Weights of a small transformer language model: width 896, attention and MLP in parallel.
MLP neurons of a small language model. Each row is named by its layer, matrix (gate and up: input weights) and neuron, and shows model dimensions 32-127. Each number is 200 + 20 x the weight over its row's rms, rounded and kept within 0 to 999. A neuron's up and down rows have the sign that makes its largest values positive.
A block is one neuron, or neurons of one layer that tend to fire together. After each block is what it responds to, as a language model described it from the Wikipedia text at the highest values.

L2.gate1566,204,170,199,177,197,175,211,172,220,196,174,209,166,223,221,223,204,191,183,169,217,202,256,218,214,215,206,205,190,203,216,190,230,191,208,225,172,206,206,222,187,205,192,157,230,179,200,205,175,176,196,180,221,217,189,216,224,216,198,194,203,170,199,216,197,252,220,223,148,229,217,178,162,218,181,203,187,163,179,205,154,209,182,189,207,209,209,177,196,212,219,168,219,227,200,200
L2.up1566,234,167,195,171,188,189,203,161,215,234,187,213,191,222,178,216,184,226,189,188,188,203,232,210,189,203,212,192,186,184,182,196,206,198,204,192,205,187,208,215,189,158,259,187,198,200,200,197,179,232,169,229,202,177,217,181,162,202,193,189,202,227,212,197,218,209,202,220,200,209,210,212,221,177,218,179,193,193,193,215,154,228,195,172,179,207,154,225,206,205,209,181,196,190,210,220
Responds to: Final word pieces that complete a word inside a proper name or title, often a plural -s, as in Applied Science-s, Production-s, Athletic-s.

L6.gate287,206,174,229,215,199,212,221,181,173,190,187,184,222,168,218,203,174,206,220,239,171,204,223,177,192,175,195,196,213,197,161,211,192,194,179,202,214,203,204,222,195,217,217,216,191,200,230,222,185,161,211,214,177,204,191,211,191,206,224,209,188,231,191,209,167,199,205,203,213,199,208,222,170,208,185,210,255,219,190,189,192,203,236,202,185,196,189,171,190,163,170,209,190,188,213,215
L6.up287,195,193,205,206,152,204,209,187,228,186,177,195,215,183,240,196,199,204,213,199,192,197,199,201,178,193,209,186,196,183,159,194,191,181,197,207,202,174,206,234,186,198,202,193,184,200,231,197,159,165,215,218,229,210,197,214,189,205,239,180,220,229,177,184,190,192,183,214,215,191,211,218,180,212,205,185,224,228,203,150,239,201,189,198,198,205,206,208,188,206,164,168,234,217,198,174
L6.gate511,174,190,203,205,216,219,206,172,213,229,220,180,197,235,171,203,221,175,214,216,239,200,171,174,208,203,178,203,198,207,201,205,185,227,189,218,222,187,204,203,143,180,223,192,180,217,202,218,200,184,182,191,225,240,236,260,166,223,203,204,139,204,179,224,205,216,193,174,221,209,212,204,206,207,219,201,210,193,200,185,211,238,189,201,195,197,202,205,196,157,168,194,171,192,185,214
L6.up511,210,162,220,236,241,188,199,207,229,205,215,224,219,181,172,209,202,219,202,167,189,144,236,224,178,245,211,190,212,222,195,208,212,177,180,181,232,188,215,187,207,205,193,208,229,213,205,198,168,197,215,191,184,237,189,217,193,199,192,216,186,220,180,229,189,185,213,192,206,240,209,233,188,215,207,229,192,220,189,205,171,207,185,196,214,214,229,235,175,203,215,175,170,182,204,208
L6.gate1569,219,188,163,199,220,174,218,192,194,175,223,195,226,187,216,186,212,200,176,187,222,175,220,188,180,187,208,160,190,226,181,214,189,284,200,204,192,198,176,213,206,157,215,204,194,229,189,190,162,192,217,179,201,169,208,241,190,200,180,208,182,171,178,161,195,200,226,190,188,161,233,208,230,188,212,210,183,212,200,213,192,198,180,191,197,187,205,177,187,184,180,203,231,217,210,215
L6.up1569,173,197,181,214,203,186,214,182,242,197,196,207,204,209,215,176,220,191,184,217,217,219,189,229,212,228,222,194,216,233,228,211,187,214,187,203,198,171,191,228,183,186,179,181,190,211,198,196,204,170,184,201,193,177,189,221,170,188,201,228,169,201,182,219,201,169,197,227,207,191,216,191,172,178,194,191,183,179,250,189,217,206,174,159,192,176,215,192,219,191,199,176,199,194,235,167
L6.gate1988,194,185,194,178,225,221,233,203,208,209,198,185,187,201,208,198,210,163,208,199,210,222,192,204,195,166,243,222,229,184,217,175,168,197,211,179,193,200,162,213,210,176,240,214,171,179,175,181,222,209,198,196,204,211,191,227,162,230,223,193,224,210,215,196,171,170,181,202,182,195,223,202,178,190,206,181,196,204,209,168,178,239,166,210,233,215,218,214,209,205,200,199,240,207,232,200
L6.up1988,215,186,184,198,231,227,231,160,215,215,206,168,180,200,168,209,244,138,198,172,230,190,211,210,171,185,215,206,167,246,169,190,214,215,194,225,207,190,189,206,221,195,214,206,198,202,200,189,221,207,182,189,185,221,205,221,218,180,217,229,188,221,172,199,191,183,192,194,164,166,193,173,185,197,148,228,209,228,208,192,206,213,181,185,193,168,198,204,229,163,237,219,192,220,242,195
Responds to: Short opening fragments of words split into several tokens, mostly capitalized name starts like Li, Al, El (Liu, Lisbon, Like), plus lowercase pieces such as char, li, do.

L2.gate1675,245,175,220,206,212,190,223,204,192,226,207,206,238,182,209,194,209,178,184,250,149,201,194,205,212,181,176,215,196,194,227,207,177,212,203,202,199,205,157,229,199,184,211,195,229,203,225,261,220,182,200,181,221,155,213,182,187,186,193,219,224,170,195,170,195,206,176,181,198,186,179,165,184,186,191,203,199,202,149,202,199,190,227,198,208,159,200,227,196,181,220,197,202,197,141,207
L2.up1675,182,207,203,186,204,237,176,245,200,189,220,215,184,208,222,206,178,243,179,224,202,218,197,235,185,160,200,228,212,162,211,197,197,244,197,198,251,192,219,198,162,218,216,189,210,226,198,184,189,256,181,222,213,201,213,176,199,200,187,190,189,179,199,164,223,170,174,218,215,224,173,172,203,222,200,186,246,197,197,200,206,185,215,229,210,196,211,181,234,212,198,216,159,188,157,210
Responds to: Country or nationality words right after "the", especially Russian, plus Pakistan, Philippine and Danish; weaker on surname starts after a first name (John Don-ne).

L2.gate34,179,213,234,189,217,205,209,175,213,174,217,194,189,200,195,201,207,228,217,200,223,215,191,174,247,216,186,216,210,198,200,175,226,208,194,201,212,241,157,207,213,200,205,216,186,215,191,161,235,228,210,205,169,208,206,210,134,164,217,190,208,197,185,212,201,164,183,194,195,229,193,199,203,223,209,191,176,197,229,213,211,187,231,214,210,228,202,181,186,215,148,235,183,212,216,226
L2.up34,175,185,174,149,195,184,225,219,195,199,212,184,182,200,174,201,190,210,260,189,216,209,185,201,196,226,177,219,216,196,196,188,193,211,220,196,203,218,198,210,222,194,219,162,219,204,149,226,207,223,217,168,174,194,201,226,201,154,173,231,236,233,189,204,194,199,197,188,192,193,240,203,176,186,201,233,226,195,201,204,193,202,227,221,184,191,203,218,210,188,180,189,173,206,176,217
Responds to: Fires on a split-off "o" piece completing a word, above all "too" after "to" (too late, too much), also names like Luo, Ioan, torso.

L3.gate1659,221,188,232,191,213,197,241,214,145,189,231,206,205,177,202,181,193,194,174,205,218,209,211,181,176,180,217,220,206,199,160,182,212,206,226,195,196,183,190,263,203,205,175,199,188,220,192,165,210,196,202,194,196,208,173,200,165,204,195,185,211,175,215,186,204,175,197,209,224,181,229,210,160,168,217,198,189,192,188,193,193,207,197,178,195,152,187,184,206,223,219,182,178,220,194,180
L3.up1659,179,209,194,207,186,219,197,177,150,230,152,189,193,196,192,229,191,205,218,196,243,184,195,196,243,172,188,182,193,212,190,200,236,187,255,193,191,188,195,208,231,178,187,182,208,213,212,192,223,192,189,188,238,234,167,183,192,177,236,211,209,185,197,178,189,199,152,199,183,208,176,221,209,187,195,234,195,205,198,189,211,176,173,172,172,191,216,195,201,215,187,206,185,133,188,198
L3.gate1668,214,209,181,203,216,221,241,171,204,219,200,202,219,195,185,217,171,242,190,233,170,184,182,204,186,204,194,211,212,167,181,232,228,198,232,207,225,170,215,231,206,216,216,197,195,192,195,204,212,200,164,198,237,228,181,210,201,209,235,170,181,194,195,186,188,211,197,158,214,212,176,217,204,229,181,222,215,169,234,193,198,174,208,215,150,140,194,183,200,197,178,205,195,196,182,194
L3.up1668,173,223,196,181,247,201,215,219,249,221,216,213,196,188,202,152,207,209,186,203,214,201,184,179,229,200,237,227,173,195,218,237,200,176,215,189,217,172,249,209,238,223,219,189,182,206,184,206,184,241,189,213,218,210,158,208,198,175,225,193,171,201,237,196,196,169,213,201,215,207,188,194,216,146,223,208,207,192,184,220,201,180,195,189,199,172,193,185,196,207,205,202,172,189,206,174
L3.gate2044,215,163,175,203,196,232,173,204,193,206,217,199,218,217,222,197,183,185,172,207,205,202,164,200,220,195,203,199,207,242,182,189,198,220,208,207,170,219,224,195,182,207,214,235,164,196,181,217,238,196,188,192,219,228,214,229,213,176,210,202,202,198,195,229,183,208,161,218,186,197,173,214,230,228,241,205,205,203,181,216,190,177,201,208,206,174,201,214,183,190,192,190,202,191,207,208
L3.up2044,209,192,234,197,221,200,219,200,190,203,190,203,210,177,182,202,171,213,179,195,210,204,224,196,222,208,192,219,203,200,185,213,174,166,198,192,212,177,210,211,192,192,218,199,171,168,183,189,203,192,179,200,203,169,182,191,190,185,214,201,230,197,209,205,207,224,178,197,174,178,203,205,190,204,212,196,216,198,179,195,232,175,205,198,205,195,182,197,206,171,190,183,174,174,217,169
L3.gate2356,172,206,236,193,199,203,201,186,240,205,232,203,186,161,194,187,186,221,191,212,212,189,215,203,197,185,196,176,193,232,193,201,179,153,203,205,202,193,213,220,212,190,208,208,190,203,196,206,181,197,182,202,171,225,202,193,246,176,187,236,209,208,214,194,195,204,216,179,207,190,188,182,201,176,205,182,210,239,219,188,195,201,199,167,202,215,232,201,190,234,231,199,234,186,168,176
L3.up2356,208,215,224,206,215,192,210,219,218,180,194,201,207,178,225,184,165,237,179,166,192,166,170,191,187,204,189,204,218,188,183,192,234,207,193,187,229,197,209,208,191,198,194,156,204,202,239,215,228,189,177,220,246,217,162,195,227,155,211,195,196,204,191,219,221,214,188,199,199,168,188,203,254,193,165,235,194,214,206,214,202,210,227,244,221,210,168,224,176,202,195,201,202,211,173,223
Responds to: Inner word pieces, often nasal syllables like -ing, -ang, -ong, -ung, inside romanized Chinese and other Asian names (Zhu Ting, Guangxi, Hu Jintao), and sometimes inside ordinary English words (abridged, engage, Range).

L6.gate717,228,174,223,196,161,141,207,219,177,229,168,217,211,194,182,201,225,185,186,223,175,187,209,181,221,216,208,177,208,253,173,203,190,175,220,194,200,200,204,176,184,211,200,204,219,186,202,215,207,177,192,190,167,171,240,200,216,178,203,209,196,169,216,200,197,202,188,184,208,234,198,236,223,177,205,231,204,204,218,214,227,219,204,215,215,225,216,209,166,208,214,203,242,163,200,211
L6.up717,197,184,200,206,193,225,187,205,202,190,220,199,192,220,225,188,202,206,198,184,208,191,197,180,238,182,191,188,232,186,230,225,187,198,199,169,184,209,150,209,198,201,196,195,205,236,221,206,177,228,186,217,191,213,188,176,190,162,190,185,175,161,194,212,170,205,221,217,135,207,210,199,170,185,212,201,183,214,203,197,197,162,221,198,205,242,192,177,204,203,172,213,223,162,227,218
L6.gate1517,211,195,200,197,198,187,184,161,186,206,161,194,222,215,201,209,230,218,170,205,198,219,205,202,194,202,197,211,218,232,195,219,188,196,218,190,209,194,207,181,201,212,221,174,215,191,171,213,206,181,211,195,188,213,180,191,185,216,204,150,217,212,204,227,176,173,186,205,234,198,240,202,190,189,209,257,177,181,222,166,177,201,191,175,221,236,207,154,173,178,246,204,222,184,199,236
L6.up1517,201,176,182,212,214,212,213,190,195,175,190,210,170,194,208,200,228,225,205,235,165,197,227,235,214,203,174,174,220,216,187,201,181,186,193,200,210,174,197,230,188,204,185,209,213,226,204,162,199,198,176,217,209,222,206,175,206,182,217,186,201,188,219,206,224,192,207,211,255,180,220,243,217,189,187,201,182,235,191,197,196,180,236,210,220,193,178,179,206,174,177,168,191,189,203,185
L6.gate1537,177,242,199,217,222,233,182,208,177,182,211,196,190,199,227,197,181,203,195,187,193,208,196,183,198,214,212,228,175,214,190,194,170,201,200,181,183,182,172,212,211,187,215,211,180,182,247,199,202,188,180,209,196,192,213,179,169,152,189,178,168,185,209,176,196,152,163,181,194,183,232,249,178,179,189,226,196,196,194,191,231,196,234,179,177,192,200,208,200,202,204,225,192,199,218,207
L6.up1537,200,179,207,228,171,182,203,227,185,179,189,213,186,186,200,184,206,190,217,188,240,188,250,192,194,206,163,198,185,201,194,175,213,194,202,177,192,225,173,216,186,155,182,217,211,229,202,223,212,199,211,210,169,187,196,184,219,182,196,216,187,207,188,190,211,202,196,205,186,187,196,231,208,217,179,163,170,186,207,193,174,230,199,185,189,229,187,195,213,209,193,160,214,158,201,215
L6.gate1703,149,182,223,218,222,224,208,223,208,239,216,218,216,189,230,191,227,190,224,167,209,191,219,198,207,174,184,212,229,216,224,161,204,198,177,174,198,161,195,250,225,172,232,209,186,185,199,208,239,191,197,192,207,206,212,205,217,187,237,185,204,225,203,176,192,189,220,190,197,156,155,195,216,148,210,226,193,189,222,191,182,196,218,192,197,200,209,181,218,161,217,191,217,177,217,194
L6.up1703,188,174,187,209,211,233,227,216,241,213,185,197,185,229,242,169,170,212,198,196,226,203,228,214,230,233,194,196,139,194,207,198,187,181,173,212,182,211,200,173,198,167,160,216,196,202,178,193,222,233,181,209,186,183,173,196,220,189,220,220,215,228,193,217,164,195,225,181,205,208,204,203,214,245,215,205,204,177,243,193,190,199,210,197,229,185,182,172,208,181,189,199,243,186,213,201
Responds to: Final token of a country, nation, state or region name or demonym, often a modifier before an institution, e.g. U.S., Pakistani, Indian, Russian.

L6.gate240,220,174,217,223,225,223,196,184,211,178,196,211,204,208,204,193,190,188,177,193,199,223,235,223,181,219,196,196,235,201,152,172,219,210,223,226,196,155,197,194,203,208,166,170,177,163,208,221,195,197,204,237,230,156,182,186,184,227,175,194,178,193,217,172,205,220,192,233,238,179,190,198,212,208,204,174,202,174,194,220,207,182,161,227,207,180,219,225,204,200,197,208,204,197,188,219
L6.up240,204,208,198,204,180,198,190,230,243,172,185,233,186,181,201,203,198,200,182,199,197,235,214,220,196,204,178,201,215,205,200,190,197,171,210,224,205,195,175,204,190,243,225,216,207,193,172,200,224,197,218,220,219,181,207,216,184,232,166,177,197,185,217,222,187,225,213,235,198,213,187,205,224,208,200,186,209,194,176,183,156,206,156,217,221,173,188,187,181,202,235,215,218,210,172,206
L6.gate839,237,181,207,244,222,194,189,183,211,245,204,187,227,224,195,197,174,204,214,176,162,171,209,220,176,200,251,186,179,210,213,179,187,165,176,233,192,205,197,205,166,227,204,198,218,189,196,223,205,202,180,191,208,203,199,197,224,206,223,219,211,183,189,196,198,212,230,214,196,171,186,221,205,193,167,229,213,194,237,180,189,180,170,229,225,247,219,203,205,202,215,177,202,182,191,213
L6.up839,226,223,184,190,220,189,196,231,197,177,200,196,195,241,199,194,226,198,136,193,173,187,202,204,205,181,204,183,218,218,153,208,198,152,177,226,192,218,275,171,216,199,209,233,188,179,200,191,182,201,178,208,183,215,223,146,221,196,198,219,177,224,217,210,227,183,200,214,215,159,212,195,218,207,168,217,168,231,205,196,213,214,213,196,218,163,156,222,164,195,204,207,164,209,206,213
L6.gate1399,247,218,159,174,174,166,193,214,163,197,192,226,233,241,225,182,232,233,193,192,218,191,220,166,202,216,213,214,179,221,172,186,188,237,175,225,199,193,184,202,203,211,170,217,188,193,218,202,210,225,172,183,200,200,206,192,219,222,195,171,180,230,211,189,208,176,202,174,213,183,192,198,170,183,191,229,192,174,179,237,158,201,199,177,224,218,199,208,219,186,188,218,195,201,221,201
L6.up1399,218,195,187,178,176,203,197,217,179,222,188,210,188,189,222,205,200,201,203,226,217,163,210,195,201,228,209,206,188,228,203,209,162,208,210,198,187,188,207,215,230,184,182,230,180,204,220,210,189,221,159,164,192,214,164,206,198,214,195,182,165,233,196,204,198,178,209,175,253,177,199,194,197,211,240,186,200,198,180,211,194,200,210,190,199,202,227,221,201,210,190,209,215,206,245,164
L6.gate1773,206,170,195,212,163,176,196,154,187,176,221,199,241,185,199,191,192,220,211,217,204,173,203,203,196,217,173,178,203,209,148,187,196,200,182,203,190,167,203,238,231,192,192,225,188,184,241,179,204,169,197,221,233,207,208,188,180,202,195,204,193,215,199,184,179,224,204,175,169,176,209,199,188,186,189,208,212,216,154,228,235,201,204,221,214,202,206,220,200,209,168,170,214,196,207,198
L6.up1773,212,216,216,169,149,179,204,198,187,184,179,234,219,200,189,199,202,207,210,183,205,197,220,233,196,222,216,209,191,202,196,159,192,218,215,213,202,209,207,193,203,183,174,179,201,211,214,222,189,201,208,207,231,199,188,171,189,223,192,220,178,211,207,202,205,256,196,195,169,203,192,193,221,194,183,188,209,196,202,204,213,180,184,172,237,170,145,238,194,189,176,214,227,177,222,201
Responds to: Word pieces and first names inside Spanish, Italian, French or other European names and terms, often in tables, e.g. Antonio, Rafael, Indi-os, flamen-co.

L3.gate43,181,167,220,209,188,251,206,178,170,222,184,196,226,220,219,194,224,193,170,185,207,173,220,187,172,199,187,235,195,211,193,203,175,198,180,211,194,196,216,240,159,225,195,209,193,171,188,198,212,190,195,177,204,208,174,232,187,190,176,190,162,209,193,201,215,238,207,199,181,183,213,217,213,208,213,210,193,190,229,190,174,180,193,212,191,203,188,195,200,198,193,208,176,202,217,168
L3.up43,195,184,164,155,212,212,226,218,167,217,185,199,247,215,185,223,210,155,179,180,189,189,206,193,216,171,212,215,166,222,209,198,201,197,202,216,187,216,184,232,195,185,207,186,179,185,196,185,180,185,197,191,189,213,207,218,168,187,191,202,204,221,196,197,185,211,207,201,211,180,209,162,210,191,213,202,179,206,192,189,189,211,186,209,192,176,186,210,170,161,212,191,192,175,193,190
L3.gate615,189,205,202,189,182,216,193,178,171,185,216,194,202,180,168,169,224,191,198,167,194,177,203,227,197,203,228,210,226,215,241,190,216,237,201,205,163,205,178,193,233,194,215,220,200,184,176,192,202,203,214,205,221,188,210,207,183,204,207,166,213,181,210,188,195,203,204,195,197,236,209,202,137,196,190,197,194,183,218,191,154,175,219,201,222,201,170,208,209,202,203,179,212,190,173,205
L3.up615,213,172,173,195,179,179,193,177,190,167,186,217,198,192,168,166,188,164,171,151,236,190,205,245,212,188,218,225,182,178,204,221,246,179,154,261,184,186,227,200,210,168,150,212,223,230,175,238,194,213,189,166,198,235,195,245,234,183,236,195,222,170,186,232,207,243,179,198,204,202,202,174,215,226,210,172,204,180,190,196,170,186,171,204,191,223,193,199,179,204,186,201,226,217,214,214
L3.gate711,220,206,196,171,206,203,196,213,183,203,199,204,226,186,223,238,214,179,210,181,201,185,230,194,168,180,197,214,213,197,161,207,210,181,182,186,199,211,179,219,215,179,189,166,213,220,247,210,183,185,233,216,195,173,200,205,216,189,208,215,212,203,214,195,227,185,209,160,196,173,216,164,252,180,203,175,219,183,236,217,229,189,178,199,194,198,211,197,194,193,148,184,197,176,219,217
L3.up711,185,193,167,203,211,237,202,198,209,204,203,208,201,179,248,226,221,202,214,180,168,207,230,165,166,181,198,208,191,203,204,160,175,170,189,170,181,224,199,239,206,209,229,205,222,241,201,198,208,213,217,220,227,195,253,215,208,177,183,169,206,172,214,195,204,215,207,177,209,195,195,203,228,203,192,188,227,216,204,211,158,190,209,215,212,185,185,171,195,208,190,173,186,211,197,196
L3.gate1244,153,215,173,211,254,220,196,222,186,229,214,198,197,205,225,164,205,173,169,177,238,167,208,176,215,212,214,198,212,213,187,158,211,168,176,175,193,208,222,209,164,217,215,217,180,218,184,180,190,217,196,208,195,209,172,197,199,220,179,185,191,212,215,205,225,233,167,192,190,209,151,192,196,196,204,210,222,176,193,193,195,188,181,174,187,174,229,203,171,162,202,219,234,220,197,207
L3.up1244,182,221,135,206,197,212,167,226,202,211,227,202,197,200,161,223,208,207,197,204,175,213,187,185,208,204,228,211,180,199,196,209,192,199,205,189,183,219,207,216,214,211,182,168,195,205,224,219,220,195,207,222,152,224,232,224,193,218,201,213,202,175,176,182,199,208,190,189,210,190,219,192,241,181,155,185,211,170,207,172,193,169,191,205,202,214,158,190,163,210,203,219,209,205,180,215
Responds to: Tokens opening a cell or field in tables and career-stat lists, mostly numbers after | or /, e.g. appearances, goals, year ranges.

L3.gate107,223,170,179,222,180,227,203,210,187,202,193,218,203,224,207,190,167,181,183,209,178,183,217,226,223,237,212,223,176,218,215,209,208,160,198,213,176,194,195,192,208,194,154,215,172,217,203,234,206,178,187,236,206,214,187,221,184,170,194,198,191,248,206,189,211,198,174,157,243,212,200,186,201,188,216,168,182,206,202,197,236,203,188,197,203,206,206,176,221,210,233,203,201,189,229,192
L3.up107,199,167,161,189,189,181,189,231,223,205,193,213,206,194,210,186,205,209,174,194,213,218,224,189,179,190,171,215,206,213,211,154,218,215,194,226,210,226,182,229,212,216,218,209,224,246,220,188,188,191,213,202,202,220,196,201,211,178,192,194,207,157,223,184,191,211,214,217,212,179,200,174,197,178,213,178,205,189,152,200,237,195,202,202,203,188,207,175,219,221,230,164,152,219,219,194
L3.gate971,178,196,203,198,207,209,217,239,177,203,192,210,212,190,216,180,200,193,214,199,193,204,239,193,216,207,193,218,205,205,218,204,176,243,168,196,239,234,184,173,191,187,223,183,168,245,208,181,153,219,163,191,220,215,208,233,188,174,233,186,195,202,208,167,175,199,205,186,207,164,184,169,170,201,196,201,155,193,242,196,203,190,225,225,185,209,207,167,231,182,196,198,187,179,220,197
L3.up971,220,182,250,163,209,214,188,205,230,202,194,224,195,222,218,198,203,204,204,185,187,191,200,184,184,190,237,168,150,193,233,184,204,186,215,201,224,167,212,189,206,216,203,216,186,195,222,224,226,208,199,210,193,201,218,187,204,218,225,194,182,197,212,159,204,168,230,182,224,193,195,188,204,198,170,203,168,179,192,195,216,176,167,183,174,201,200,194,219,168,189,183,226,171,209,220
L3.gate1632,231,205,170,181,192,224,204,185,174,192,164,180,181,190,208,216,206,193,208,224,202,216,202,190,204,159,188,188,241,181,206,202,172,177,190,206,211,193,178,176,171,233,202,189,185,219,197,172,240,184,193,201,159,183,200,206,226,197,211,188,230,177,191,223,203,206,235,181,222,216,209,184,183,201,208,225,195,156,206,190,195,222,230,194,205,194,229,193,231,199,188,219,205,182,227,239
L3.up1632,187,230,192,190,209,184,201,190,196,209,206,210,217,165,198,206,175,217,220,211,198,196,215,137,199,187,195,208,186,219,203,222,183,183,179,199,230,234,215,163,196,191,176,169,219,197,230,223,197,189,216,225,203,196,204,183,189,195,181,176,202,188,170,212,231,191,185,200,157,223,190,195,188,195,175,178,192,201,222,199,209,212,207,201,208,164,209,170,218,177,211,193,216,196,190,164
L3.gate1655,214,175,195,223,204,171,233,224,276,184,209,200,212,236,202,174,222,183,229,174,221,204,208,188,230,186,219,177,216,239,191,180,204,204,197,222,204,143,159,217,213,202,225,202,198,210,217,207,184,196,200,180,173,205,192,194,217,158,209,211,181,197,222,196,196,256,220,223,228,189,191,168,198,200,204,188,184,228,216,170,206,196,232,242,210,225,175,198,210,171,203,202,223,181,209,184
L3.up1655,184,199,179,220,212,232,210,206,212,202,144,168,205,192,221,214,209,186,196,221,185,181,198,227,206,182,237,222,229,151,185,190,212,221,201,249,217,207,181,180,208,231,206,154,204,209,207,184,138,223,194,195,202,205,229,189,209,208,205,199,204,181,237,182,192,210,194,174,234,209,218,183,157,203,235,163,181,198,179,196,183,229,232,207,203,180,195,222,197,186,206,189,194,183,186,211
Responds to: Word-final pieces completing a nationality or country adjective, such as Azerbaijan-i, Swed-ish, Romania-n, plus whole demonyms like German, Chinese, Canadian.